From a checkpoint of a small transformer trained on Wikipedia.
Size: 13 layers, 22.4M parameters.
Architecture: LayerNorm before each block, biases, normalized queries and keys.
Training: a variant of Muon for these matrices, 7828 steps.
MLP neurons of a small language model. Each row is named by its layer, matrix (up: input weights; down: output weights) and neuron, and shows model dimensions 192-319. Each number is 128 + 32 x the weight over its row's rms, rounded and kept within 0 to 255.
After each neuron's rows, "fires on" lists the tokens most often at its 100 highest values on Wikipedia text that the model never trained on.

L4.up878 [143 103 122 103 138 127 143  68 114 118 158 160 170  82  70 137 125 155  93 175 170 157 144 117 152 129 100 150 102 158 100 181 212 117 145 137 131 177 114 108 174 105 129 148 173 113 109 137 124 107 140 137 156 111 135 124 112 152  94 193 147 125 172 168  65 150  95  96 113 140 150  99  60 120 169 158 142 150  80 143 115 118 141 121 155 116  80 128 154 141 155  93 136 122 110 140  87 119 140 159 111 147 131 107 162 118 148 136 137 119 144 174 139 161 106 106 153 152 143 162 126  90 140 137 197 153 170  96]
L4.down878 [140 134 190 107 151 131  63 142 122 129 158 140 156 102 165 105 123  88 152 118 165 111 133 119 106 160 121  98 124  72  75 161 116 127 138 107 138 116 148 141 111 141 128  97  88 150 139 104 145  89 149 147 123 203 163 142 118 103 128 124  74 175 143 114 144 133 130 155 155 160  95  99 122 115 214  49  80 147 122 116 120  93 103  98 131 127 100 182 127  97  66 167 159 112 122 111 149 102 153 122 118 108 154  80  80 113  89 105 112 119 142 113 123 108 165 170 115 118  80 219 138 148 115 131  88 144 102 128]
fires on: "p", " Res", " res", "v", "id", " Rep"

L4.up316 [112  52 112 127  95 165 152 141 156 117  88 109 110 114 170 161 131 169 141 137 170 154  74 133 122 165 173  97  72  56 145 148  91 166 129 128 206 113 107 179 108 136 152 115 127 139 132 128  97  71 107  60 157 111 171 167 111 161 127 181 126 143 145 134 117 126 159 130  79 106 137 174 142 151 120 185  91 112  91 191 184  93 130 152 138  98 118 101 212 109 150 149 116  92 148  61 114 152 128 133 146 119 153 110  99 107  27 152 130 135 148 119 125  80 122 115 171 139 111 149 105 124 101 130 145  96 106  86]
L4.down316 [120 176 133  63 175 116  73 146  79 114 167 160  80 157 187 174 147 159 130 140 143 124 116 115  82  65 124 145  86 119  79 102  79 187 146 152 153 141  69 109 160 131 172  68 133 128 123 104 164 118  83 123 156  85  64 112  61  65 158 179 138 108  14  75 180 120 105 119 184 117  61 181 138 116 153 124 132  71 131 117 133 117 122 159 125 150 182  89  81 106 114 168  82 139 153 124 118 127 157 108 136 134  81 115 108 142 132 138 130 164  79 119 196 137 128 140 119 138 121 194 199 164 151 150 221  50 136  87]
fires on: "ar", "w", "c", "s", "al", "y"

L2.up847 [128 149 153 137 122 144 127 126 108 109 101 106  72 138 154 114 113 145 120 176 124 120 129 189 129 132  67 145 122 159 132 128 108 140 191 117 197 147 127  67 144 170 127 113 179 128 144 111  95 142 151 170 146  36 180 179 117 147  65  90 151  97  83  61 168 138 137 152  62 117 108 125  98 122 149 133 119 122  85 126  64 165  72 164 114  95  68 124  56 117 142 111 117 151 143 126 140 160 169 100 135 126 150 109 177 177 126 153 154 107 127 163 120  99 151  73 139  55  92 141 157  82 105  94 114 133  93  41]
L2.down847 [109  71 196 142 183 150 124 156 144 123 140 145 117 180 126 134 160 132 112 115  91 138 111 127 161 120  98 122 177  73 139 134 110 138 151 128 146 163 145 110 144 182 108  90 129 139 203 106  96 137 132 104 122 123 141 135 185 158  82 152 138 158 138 149  91 134  61 136 155 118 156 179  90 110  76  88  95  87 133 147 124 169 165 208  96  94 160 115 117 128  81 127 132 176 104 167 100 121  85 138 125 120 145 186 135 157 104 116 128 104 125 115 130  60 116 176 147 140 180 189 136 106 109 136  95 149  85 157]
fires on: "ement", "ing", "ent", "ind", "ated"

L5.up114 [103 148 132  63 113 123  96 129 145 130 181 166 168 134 165 126 108 134  97  67 156 115 130  51 123 124 117 128 121 119 143 150 108  38 150 100  92 131  70 143  86 147  89 154 157 143  73 109 130 139 139 128 148 146 116  95 179 111 107 143 159 148 108  92 176 109  62 128 187 137  96 139 149 137 137 155 138 165 149 164 149 133 104 154 107 141 150 116 105 120 124 147 191 160 101  99 130 149 180  89 126 140 124 188 194 121 168 156 123 120 115 161  70 161  87 107 141 148 105 160 154 133 167 138 146 166 156  84]
L5.down114 [ 71 119 112 105 124 146 143 137 175 135 131 159 114 103 111  77 100 135 174 138 162 137  81 172  83 127 102  94 142 154 135  86 162 137 102 120 139 183  93 103 120 129  67 135 166  67 171 114  85 124 199 156 137  89 167 129 138 141 150 115 214 119  91 118 102 159 117 137 155  98 101  78 112 101 144 143 177 136 157 165 121 131 168 134 134 147 153 181  96 177 170 121 194 153 105 129 124 150  76 116 158  91 102 129 142 111 144  97  80 196 164 100 144 177  57 129 145 120 132 124 165 133 150 181 113 166 119 108]
fires on: "a", "an", "y", "ol", "ag", "ach"

L9.up439 [142  95 130 121 156 108 101 151 106 143 106 106 173 140 158 125 157  71 135 117  51 104 133 146 153 128 106 131 122 112 144  85 101  93 131 113 139 105 103 187 134  95  79 136 181 147  83 147 155 121 102 147 109  67 209 142 159 109 109 157 188 175 135 140 122 111 102  53 163 106 122 153 124 105  99 194 135 133 142 126 150 140 107 103 158 109 155 103 129  65 139 110 118 210 154 101  85 104 132 134 122 154 154 148 137 146  80 104  67 172 202 159 115 112 122 159  59 111 115 123 106  98 123 105 140 133 178 116]
L9.down439 [106 129 146  97 125 144 145 165 114 115 141  96 137 149 134 109 116 148 144 153  61 177  84 135 136 189 126 131  97 155 127 143 206  59 110 134 151 150  73 136 101  83 116  79 137 110 182  56 124 125 190 113  63 139 111 102 168 165 133 149 177 102 181 173 107 149 112 110  84 166  97  88  70 165  80  73  92 109 145  98 130 157  78 177  99 118 152  53 112  93  82 181 154 116 126 171 131  97 123 155 148 134 134 123 140 200  77 161 149 147 124 116 152 109  95 100 142 131 151 146 131 164 133 156 128 145 142 149]
fires on: " Ed", " m", "d", " d", " Fran", " ed"

L10.up777 [160 123  98  90  26 146 119  82 128 143 106 124 147 130 171 127  91 131 156 113  61 132  88 150 158 105  90 120 169 142 168 186 112 132 190 140 131 161 133 146 108 141  96 141 123 109 121 158 138 178 151 124  82 127 170 151  76 139 130 196 164  63 170 117 135 115 159  97 105  78 161 130 130 149  96 181  87 127  73 165 108 156 148 104 141 149  91 120 136 118  98 185 145 129 121 173  65 143 109 130  91 115 106 120  99 121  60 107 124 118 185 186 172 138 146 116 164  95 103 181 138 137  92 129 166 152 145 204]
L10.down777 [162 223 135 119 121  99 142 147  73  64 183  86 147 137 137 136 139 125  96 176 155  87 139 145 115 156 158 141 133 112 130  92 117  78 110 160  62 139  85  87  81 110 108  83 127 176 164 140 151 135 117 137  46 158  94 115 114 107  99 151 131 112 106 110 115 123  65 126 180 155 160 112 138 115 108 186 162 115  90 156  93 103 115 156 121 126 148 101 121 110 155 129 128 141 145  89 103  85 156 198 145 115 146 121 164 151 122 157 178 129 138 143 131  69 145 123 114 133  86 121 123 148 182 149 109 114 176  98]
fires on: " s", "h", " p", "p", "t", "-p"

L2.up1048 [106 183 123 185 115 176 113 159 109 151 135 165 109 128 100  78 162 169 121  97 151  80  52 127 101 204 144 141 181 165 125 115 136 134 148 125 126  90 139 104 132 117 153  81  98 145  69 112 140 152 154  50 102 105 156 133 163 114 121 105 176 174 130 145 150 126 138  96 112 132 132 106  87 159 109  97 144 110  73 113 111  98 148 122  55 111 111 164 116 155 171 100 110 178 128  85 128 109 100  96 122 131  98 108 176 145 104 126 114 100 129 136  53 152 121 176  92 155 138 144 127 113 114  88  82 122 124 139]
L2.down1048 [174 157 144 130 146 123 157 128 126 139 123 132 115  91  74 137  75 110 112 176 137 153 115 141 136 123 113 203  88  79 154 105 163 119 122 158 168 123 118 101 140  97 122 129  89  70 116 132 148 114 101 153  80 118 103 135 142  61 126 150 120 160 132 126 143 108 150 120 174  70  69  98 106 139  95 141 143 108 103  92 151 114 115 145 154 152  95 201 116 172 139 140 133 144  80  70 110 120 146 178  70 127 169 134 155 146 158 136 182 114 114 120  88  80 159 161 150  74  78 128  46 166  85 111  78 169 104 139]
fires on: ",", ", ", " (born ", " was born", " (", " is"

L2.up756 [115 215 144 108 171  80 143 144 140  98 225 175 155 183 187 126 142  78  71  98 106 173 116 137 115 156 143 147  74 146 100 153 139 122 111 110 140 116 217 115 159  51 133 113 116 149 114 162  47 138 123  86 113 136 148 111 150 120 177 133 132 133 108 156 169  97 144 184 124 130  81 156 106 100  47 114  64 109 114 101  91 134 121 108 143 138 202 112 145 104 122 124 167  64 162 165 120 104 139 217 153 119 141 215 101 116 121 141 187 130 123 121  92 141 143 149 110 107 151 161 147  83  62 157 155 130  82  88]
L2.down756 [128 119 142  81 133 135 124 128 114 154 187 134 111 144 152 148  93 160 113 138 106  85 121 188 127 125 126 146 147 163 153  89  93 169 146 184 143 127 142 141 122  90 139 111 113 128 157 111 161 130  94 152 115 113  93 107 134 126 162 127 116 185 189 110 101  87 141  73 165 123 132 131 115 103 109 102 104 172  97 152 110 144 136 163  78 112 134 148  90 134 164 108 114 107 101 100 159 108 153  50 180 155 104 123 155 127 168 106 162  92 137  80 160 154 115 123 145 129  92 178 146 153  93 123 138 157 161 117]
fires on: " –", " | +", " |  | ", " – ", "^{"

L4.up974 [139 147 103 124 156 130 112  92  97 209 148 125 158 111 169 133 100 108  43 169 154 159 117 159 159  84 124 110 122 146 143 138 140  60 133  95 141 103 146 152 131 139  82 117 136 156 146 140 119  62  96 126 215 131 125 135 217 158 134 141 107  97 136 166 196  99 141 136  81 107  94 156 138 134 135  80 121 118 117 130 109 131 140 148  62 164 136 114 127  89  76 147 114 108 139 106 133 177 103 116 146  95 173 152 135 144 100 167 127 160 182 126 130 159  90 148 125 131 143 148 118 131 161 132 105 132 102 126]
L4.down974 [137 122 169 126 179  77 153 154 141 146 128 127 129 114  85 150 104 137 191 135 157 172  34 149 141  93 120 146 156 162 139 139  89 173 122 127  83 140 116 106 161 156  77 155 157 124 187 124 125 167 133 166 128 127 127 160  49 174  76  98 117 109 163 102 165 126 134  91 123  79 115 127 201  74 132 148 113 161  94 145 142  99 106 100 213 161 177 142 105 120 148 108 111 135 149 127 143 133  75  93 105 103 107 154 110 136 142 132  81 141 157 101 160 171 165 102 162 138 103 114 116  85  96 132 148  81 180 142]
fires on: "ir", " int", "y", "ach", "'", "sh"

L9.up310 [115  79 155 126 106 157  85 145 101  75 149 141 120 166 153 181 124 171 115 183 131 119  97  92 130 152 116 100 132 159 130 179 115  85 128 167 104 150 180 138  72 163  77 136 119 146 134 177 125  86  88 163  97 114  49 132  55  95 124 125 159 161 100 155 119 143 142 157 109 145 194  75 102  91  85 156 142 149 169  71 136 179 161  88 118 167 189 119  81 120 108 105 166 100 106 117 143 154 129 122 152 133 128  83 129  97  97 134  77  83 160 132 161 170 152 205 144 157 117 133 110 156 101  75 108 125 122  67]
L9.down310 [143 100 126 127 133 144 155 123 129 141 141 143 106 201  58 168 118  94 131 157  94 145 142 155  90 194  99  86  94 126 112 155 162 102 106 132 107 134  84 156 151 124 133 118 134 165 129 195 104 119 134 162 120  96 119 146 145 111  81 109 176 146 130  94 153 155 152 113  46 106 136 184 150 178 128 103 135 104 144 136 130 127 138  38 169 179 160  95  99 110 190 103 112  82 196 121  99  72 131 133 181 130 125 113  59  95 135  96 145  98 129 182 117 134 167 129 133 118 137 158  95  78 139  99 179 138 134 122]
fires on: " \"", " Con", " O", "-", " U", " inter"

L2.up364 [144 150 158 117  97 121 157 112 162 156 131 166 180 132 103 177 104 156 131 162  87 144 130 135 116  72 158  88  66 111  72 135 129 135  84  69 107 168 161 112 175 152 111 100 176 111 115  80 129 155 153 132 198  94 140 130  64 124 130 157  85 152 100  97 153 159 115 116 120 147 100 113  94 151 116 107 142 154 130 203  57 120 153 136 129 125 127 175  90  91 119 133 106 102 117 132  93 123 110 181 106  61 136 139  87 121 135 124 186 118 166 116  77 135 134 141 134 145 159 199 139 107 164 120 155 200 164 111]
L2.down364 [111  99 120 150 199  71 103 112 178 106  75 179 125 171 182 137 162 134 134  95 195 125 133 136  93  63  69 122 156 129  98  52 104 104 160 163 133 101 130  98  94 130 118 102 122 118  68 173 145 102 164 155  89 145 123 188 130 143 179 160  93 145 150 166  98 127 104 114  73 145 158 150 130 131 117 134  73 119 165  59 115 116 117 116 146 135 160 116 116 201 159 104 139 152 135 169 104 124 101 171 141 162 141 137 132  96 118 112 147 106 100 132 115 121 139 141 134 138 155 195 128 134 107 178 148 105 108 165]
fires on: " Res", " res", " def", "al", " qu", " Def"

L2.up823 [ 99 118 109 141 119 159 117 125 145 124 121 144 163 127 122 112 147 126 173 139 104 110  89 198 179 198  93 154 124 146 173 144 142 124 167 113 134  91  62 175  99 164 125  59 134  81 127 131  35 120 161  95  94 111  79 177 177 110 101 145 122 109 141 142  99 117 149 157  84 144 145 164  94 181 158  85 128 168  64 132  96 156 145  93 109 108 180 137 102 133 115 124 181 144 186 175 149 168 117 126 122 141 152 129 130  66 122  72 156 117 160 136 132  72  71 183 165 158 126 163  99  63 144 155  85 102 106 135]
L2.down823 [142 113 146 147 130 121  94 163 120 137 118  68 106 134 153 126  80 105  83 163  60 193 108 149 156  81 175 113 162 165  72 134  78 137  41 152 145 131 131 141 131 136 154 129  99 130 147 167 146  90 167  91 102 135 113  90  84 107 128  91  97 177 118 125 153 143 183 145 102 161 140 152 111 141 138 127 114 115 120  72 167 146 137 162  91 117 144 168 172 186 130 146 108 121  76  99  90 147 142 127 182 153 114 110   0 155 112 146 146 163  53 112  90 121 157 205 129 129 152 159 112 133 108 132 192 144 158 121]
fires on: "tern", " curr", "und", " Department", " dist", " inc"

L7.up952 [174  94 137 108 130 133 135  73 122 133  70 129  98 165 105 186 153 123 160 130 152  65 130 115 154 108 122 166 131 145 167  98 161 145 116 109  79 130  90 106 165 176  99  52 170  69 139 111 175 186 142 195  95 153 129 137 133 144 108  84 167 151 121 137 109 122 109 120 124 172 174 166  83 171 168 119  98 165 146 129  59  62 101  84 153 145 105 113 143  79  91  87 101 151 121 167 142 137 163 184 116 101 143 171 181 147 142 193  60 100 107 104 143 131 146 124 136 139 122  71 144 159 129 151 115 185 167 157]
L7.down952 [131 106  77  79 169 181 141 171 142 112 191 139 118 163 147  62 148 136 133 138  96 159 160  87  98  93 129 104 112 126  96 111  91 103 135 107 132  92  87 125 153 180 136 113 125  88 134 135 127 194 172 114  24 106 174 134 215 144 144  99 139 106 117 133 105 116 140  99  83  83 119  98 150 146  69 122 116 110 100 101 128 125 125 124 104  91 197 115 176 121 145 107  83  86 126 166 101 193 132 199 202 105 102 113  97 160 132 163 140 113 190  97 179 153 172 139 110 155 151  89  76 123 166 106 173 133 164 118]
fires on: "h", " high", "ath", " low", "ol", "her"

L2.up333 [122 109  94 115 131 151  71  84  98 118  89 138 149 159 166 123 150 134 156 161  99 140 119 141 150 158 143 151 133 164 180 135 101 144 146 151 152 116  94  99 111 110 109 137 115  99 154 154 105 153  71 100  58 132 140  76 130 126  84  36  71 103 145 125 146 111  99 158 101 167  70 155 102 115 142 155  98 129 113  87  71 144 131  99 118  72  76 124 103  98 193 149 118 102 126 122 168 138  71 138  79 220 112 200 192 124 141 110 158 139  70 146 121  88 141  85 122 106 153  91 163 118  76 175 144 139 127 109]
L2.down333 [155 148  92 166  74  63 130 156 123 203  92 164 109  49 104 127 151 116  88 174 160 151 162 129  79 111 131 191  65 184 107 141 148  79 139 135 131  74 184 138 136 175 124 155 202 186 130  82 148 150 196 124  92 113 129 173 165 106 160 151 114 136 188 162 130 129 191 104 123 175 135  81  93 119  96 110 111 108 137 145 145 117 155 153 112  97 116 148 154 135 126 143 121 157 131 139 135 131 143 127 110 127  63 207 228 125 119 165 177  91 154  76 193 192  81 134  85 128 111 138 185  86 122 200  69 117 126 160]
fires on: "es", "ing", "ent", " Med", "ents", "mar"

L5.up630 [ 88  89 151  70  77 118 101 101 117 136 101 150 122 108 121 176  80 165 170 139 157 152 119 151 164 145 102 122  91 213 145 184  93  76 152 138 135 151  79 133 114 115 125 173 175 150 149 127  79 151 110 152 115  94  87 101 133 111  78 157 110  70 123 108  87 114 149  90 126 136  97 110  67 118 168 122  94 183 112 105 132 161 133  98 115 151 114 156 137 103 182 117 116 117  99  64  64 202 132 138  86  53  77 156 109 146  75 103  40 119  96 115 152 139 127 146 130 136 119 135  85 118 169 100 199  67 109 125]
L5.down630 [107 122 171 166 144 108 146 184 155 112 164 166 130  96 140 204 118  97 160 117 128 102 103 129 161 107 108 155  92 153 136  96  99 104 144 144  82 116  62 175 142 168 128 131 133 115 128 129 150 138  82 107  86 139 124 100 177  76 175 163 109 105 119 138 151 146  90 118 113 149 124 167 150  82 198 123 146 110 115 133 119 160  97 145 181 168 158 114 124 132 104 179 108 122 111  96 123  87 115 155 173 111  86  40 147 113 111 150 119 164 181 151  74 137 136 126 109 156 112 176  87 133 153 177 160 185 189  78]
fires on: "h", " D", " A", "t", "-", " "

L10.up469 [133  77 117 177 116 182  88 149  99 169 129 118 117 127  98 171  77  67 127 109 118 142 102 174 108 129 121 133 181  86 166 144 160 122 122 164 147 162 133 147 125 145 114  70 105 127 156 154 151 129 140 121 135  94 130  91 134 152  97 118 194 141 151 150 148 103 150 136 150 176 100 160  98  93  63  60 136 134 146  73 149 183  90  83  84 107 174 119 116 151 114  98  94 193 105 139 104 149 183 106 116 165 116 120 156  97 132 137 106 119 132 172 196 177  91 183  55 211 139 151 162 138 129 124 147 199 127 105]
L10.down469 [106 178  98 110 184 131 113 168 163  85 140 154 147 151 164 106 173 109 110 148 126 128 115 113 114 191  92 136 189 133 160  97 119 214  94  91 107  81 169 122 129 169 131 163 102 101 156 120 116 119 176  96 160 133 135 128  97 176  66 115 116 128 107 126 140 154 122 172 112 164 121 118  82 121 111 132  95 145  84 105 149 147  86 109 164 111 118 151 144 113 168 156  98 218 128 179  98 146 104  57 139 154 179 155 157 109 102 114 120 144 113 127 159 192 113  60 147 148 141  86 147 125 125  60 115 145 142  83]
fires on: " G", " T", "e", " d", "g", " g"

L7.up1041 [ 62 170 127  85 175 116 174 170 105  85 101 105 112 182 137 132 131 106 107  95 164 101 107 138 140 124 159 125 130 118 109 128  95  81 102 184 101 127  85 151  96  82 106  93 191 107 118 115 185 110 157 169 147 122 142 103 132 129 159 176 139 111 158 152 144 104 159  87 147 161  92 134 126 169 150 114 145 113 123 146 132 107 101 107 147 140  86  69  15  88  77 117 172 109 181  99 185 151 142  84 132 124  72 112 194 154 136 157  93 157 140  96 110 157 120 130 155 100 135 136 141 161 135 160 183 112 162  99]
L7.down1041 [146 166  90 127 114 185 156 127 115 161 127 211 130 163 159  97 102 172  91 152 105 130 169 125 105 165 142  80 160 152  98 157  90 146 176  97 133 132 128  97 136 127 103 115 132 160 127 146 139 101 152 173  97 120 139 129 102 177  58 129 138 146  88 100 148  76 159  90 180  70 138 102 119 197  97 213 139  97 106 133  51 181 137 118  73 169 122 143  89 124 135 122 187  88  63 140 150 153 119 149 181 146 132 142 161 166 169 141 159 117 109 170  97 130 173 143 136  42 106 147 118 145  85 104 141 204 145 207]
fires on: "y", "uz", "an", "r", "i", "m"

L10.up241 [106 148 191 200 151 153 113 119 131 136  89 140  88 119 142 131  89 193 126 104 133 145 144 175 124 178 143 149 192 147 101 105 142 100 109 148 168 120 182 143 133 123 144 139 157  70 101 121  63  79 139 111 124  81 155  90 160 160 158 120 103 143  92 151 141 113 153 144 110 180 160 132  90 148 176 100 126 167  92 126 155 141 128 151  89  92 136 164  91  90 129  98 113 181  90 162 153 112 114  65 167  81 208 148 123 176 116 116 108 108 136 236  72 126 158  83 111 185  79 114 118 137  91  83  92 102 106 132]
L10.down241 [148 109 167  80 113 162 166 106 156 121 100  86 127 153 116 119  71 139 161 112 123 185 159  64 161  87 102  93 165 160  97 199 154 129 124  84 139 127 133 138 201  62  91 153 146 119 162 134 119 104 138 164 126 118 165 130 145 163 113 115  47 119 170  69 161  91 127 195  74 140 137 188 175  88 101 131 132 157 118 131 137 154 128  97 144 161 140 142 106  83 158 110 176  99  88 128  96 153 136  98 146 178 141 170 174 151 163 117 130 105 175  78 142 164 154 143 103 123 139 190 165  64 146 139 122 128  61 143]
fires on: " re", " we", " ro", " t", " de", " air"

L10.up769 [ 89  89 218 161 187 205  95  96 131 139 139 135 119  50 112 108 142 142 111 107 152 151 116 100  75 134 130 148 169 137 123 159  92 112 124 125 119 124 138 128 144  78 161 173  95 138  77 170 103  75 144 131 145 145 102 113 152 133 132 152 199 123  67 116 178 141 179 180 127 153 107 136 106  63 108 147 140 146 107 179 149  78 102 118 133 127 112 166 120 139 171 116 129 177 102 126 142  97 123  95 146 112 129 155 136 113  83  84 101 135 134 130  64 157 134 134  74 144 121 114  89 116 117  84  72 137 187 157]
L10.down769 [196 124  85 146 129 120  88 144 129 139  79 160 140  75 111 144 119 172 143 117 186 137 100 156 152 166 127 146  81  79 103 139 167 163 147 152 164  86 184 168 141 132 123  89 137 146 146 125  87 118 133  79 163 146 149 136 112 115 129 147  93 185 128  76 140 131 117 168 157 141 112 167  88 153  87 168 169 145  97  76 121 120 163 105 172  67 126 103 138 178  98 180 142  94  49 179  99 114  70 162 140 101 145 152 134 124  77 138 161 161 115 120 142 110 143  75 112 160 131 155 156  80 186 149 108 151 119 181]
fires on: " to", " per", " t"

L7.up9 [196 155 149 126 137 137 122 103 175 141 135 104 164 157 157 181 105 116 134 185 116 177  76 153 167 111  66 108 183 136 157 105 128 145  87 113 118  94 118 169 123  52 142 135 101 130 143 154  99 116 138  97 113 145 106 135 138 151  85 171 159 148 169 158 134 116 128  64 115 145 202 161 133 137 128 139 111 108 149 125 102 150 169 228  57 147 150 145  62 174 105 108 100 125  96 135 146 125 176  88 121 155 108 111 104 150  81 104 140  93  84  95 100 129 148 144 140 147 167 100  92 131 108  89 171 212 140 173]
L7.down9 [149  75 107 101 109 103 140 108 165 131 119 145  82 134 101 167 115 164 150 131  72 118  76 100 149 114 158  85 130 113 153 144 104  97 158 161 152 131 150 184 157 111  93  72 152 151 134 143  91 165  94 135 163 137  89  71 138 153 102  98 145  84 168 107 176 127 102 142 122 135 166 123 114 111 199  87 136 126 172 186 197  85 115 121  49 166 154 125  75 223 135 108 136 102 158 117 114 154 181 214 124 103 160 117 168  94 158 132 131 142 146 124 124 157 156 170  78 118 102  82 153  66 156  40 125 118  98 165]
fires on: " R", " Re", ", R", "ad", "ay"

L2.up287 [169 148 130  70 139  72  66 180 172  90 128 133 146 146 114  93 161 213 133 127 144 115 144 138 110 138 100  89  96 104 144 154 120 140  94 146 152  63 143 109 177 131  94 175 155 124  90  75 138 145  83 125 104 110  96 119 101  83 139 111 103 134  71  99 173 163 131 162 131 129 126 122  96 161 139 139  89 146 109 230 141 159  98 124 105 143 157 133 198 123 161 162 103 179 113 116 161 105  63 109 161 123 127  97 156  89 105 144 129 114 139 167 124 151 136 125 145 161 149 135 163 152  89  95 144 191 126 154]
L2.down287 [139 131 104 110 183 103 121 107 132 106 135 128 178 125 117 111 120 174 150 123 118  85 138 168 138 169 143 117 100 102 103 150 166  91 101 177 169 132 141 116 185 167 145 178 115  98  91 145 190 118 151 159 112 193 117  85 132  72 146 100 124 118 150 106 148 119 112 158 155 181 170 140 133 120 144 157 102 117 108  97 145 133 116 111  98 114  96 171 118 121 108 150 140 110 110 137 132 130 122 118 110 114  86 109  66  99 136  85  64 107 108 124 128 204  50 165 126 153 132  51 158 118  72 111 184 103  84 174]
fires on: "W", " w", "en", "\n\n"

L9.up1107 [166 150 181 103 141 161 103 129 193 139 195 116 139 180 137 155 155 135 111 147 128  87 101  95 146 141 114 174 107 144 138 107  86  89 137 115 127 132 111  91 109  51 149 124 138 132 226 146 152 117 154 148 128  61 114  97 160 165  94 129 128 138 108  97 106 131 135  55 166 158 198 185 111 110 192 213 128  81 111 119 166  90 105 113  61 156 137 149 143 147  79  83  88 104 143 128 151 117 222 103 145  25 102  73 141 165 119 104 152  89 155  78 103 119 112 173 134 156 108  88 116 115 140 115 159 151 169 127]
L9.down1107 [ 77  91 135  67 139 159 107 140 179 158  89 128 153 136 118 125 138 105 133 114  88 101 159  60 146 113 118  67 157 143  61  13 117 126 183 124 137 109 130 115 159 152 149 141  82 126 127  74  78  73 112 134 145 129 158 147 145 163 123 128 134 124 158 167  96 127 118 113 180 109 169 137 101 143 174  80 116 146 138 103 158 109 140 107 117 140 168 104 142 116 135  75 140 125 128 111 100 152 143 120 214 101 141 176 164 114 184 123 125 142 133 165 111 137 106 172 121  78  75 156 139 143 109 140 119 190 104 172]
fires on: " R", " Re", "ad", " r", " | R", "- R"

L4.up1117 [ 80 168 114 158  91 114 153 182 195  89 114 127 114 136 172  99 102 160 129 127 157 161 103 107 121 155 132  92 139 103  85 148 123 154 134 135  99 136 139 124  78 186 121 160 145  93 138 159 140  95 107 139 105  93 127 191 136 107 137  95 101 123  90 141 130 124 104 105 104 128  96 132 111 115 171 114  93 193 134 135 177 103 123  98 116 167 151  70  81 170 133  93 156 133 115  95  68  51 153  87  82  80  60 135 123 166 122 175 116  89 122 100  75 118 160 164  96 151  91 161  88  91 134 130  48 121  60 211]
L4.down1117 [127 135 152 125 109 161  64 143 142 145 166 181 111 123 110 136 143 184  72 151 165 109 133 139 103 120 111 124 144 156  77 128 125  82 159 135  94 161 110 152 138 143 103 158 124 129 143 150 152 152  84 125 117 148  81  63 106 110 171  78 186 135 166 121 135 106 108 142 136 168 134 163 137 210 131 119 174 100 124 133  65 151 118 213  71 138 111 172 156  73 143 126 130 124 167 104  98  89 154  45 116  21 136 139 144 130 132 154 118 131 122 129 113 128 143 136 120 141 131 129 143 161  89  83 136 123 106 157]
fires on: ", ", "re", "ic", "ip", "it"

L2.up558 [ 56  79 150 125  56 154 140  80  83 133 186 154  89 146 211 163 108 117 145 150  77 190 162 128 180 116 105 122  66  97  75 142 115  77  86 132 123  63 145 172 171  85 151 174 167  93  81 161 168 123 113 149 150 127  98 120 134 158 122 142 129  80 136 154 120  90 139 187 140  88 114 145  34 127 140 163 131 128 162 197 129 149 180 135 143 129 152 102 156 164 168  91 118 180 159 141 115  96 179 144  98 153 140 120 150 120 177 127 146 125 129 119 130 233 120 100 132 123  75  87 150 158 131  91  65 110 201 135]
L2.down558 [102  80 109 127 102 127 168 133 139 129 117 123 115 178  89 132 142  72 181 109 148 138 124 179 119 132 134 149 131 147  95  85  82 114 125 127  77 153 139 120 159 126 142 134 110 138  57 137 152  89 148 212 142 159 115  94 102  86 173 117 164  91  99 142  98 119 128 123  97 114 159  93  87 128 142 108 138 176 173 142 152 113 121  67 204 112 150 122 124 148  89 136 104 115 148 110 132 111  87 132 130 101 152 120 125 137 157 160 114 114 106  74  92 134  74 130 162 135  87  81 119 234 108  45 101  95  87 128]
fires on: " an", "ip", "rop", " An", " bas"

L7.up627 [133 116 151 147 147  84  97  73 128 141 117 120  67 175 150 122 112 108 131 119  64  93 115 127  82  49 143 168 134 177  61 131 142 122 114 158 143  81 151 128  75  80 145 120 182 103 152 116 132 155 163 214 100  70 107  87 172 107 129 125 145 156 167 109 118 106 197 147 123 106  99 114  80 149  83 130 153 137  83 134 141 147  88 138 106  81  58 171  84 116 130 161 109  67  75 156 139 194 175 135 121  82  90 133  63 186  64 125 134 149 113  77 178 147 125 233  58 177 125 136 104 141 153 107  50 110 176 125]
L7.down627 [120 116 108 146 129 160  55 139 104  95 144 115 209 175 135 137 109 117 170  83  50 116 124 110  82  84 191 114 125 138  83  77 183 126  66 119 133 123 163 165  76 124 152 161 211  79 136  93 118 113 171 202 127 174 150 104 119 195 131  96 130 151 145 103  95 176 104 118 144 183 140 130 172 156 100 109  91 176 156 103 141 140  83 132  86 112  72 121 127 161 170 147 164 132 109  84 120 143 174 129 118 148 119  89  99 135  84 165 161 132 176 198 147  84 104  82 154 160 106 106  93 116 138 126 149 190 174 122]
fires on: " C", "9", " par", " Har", " c"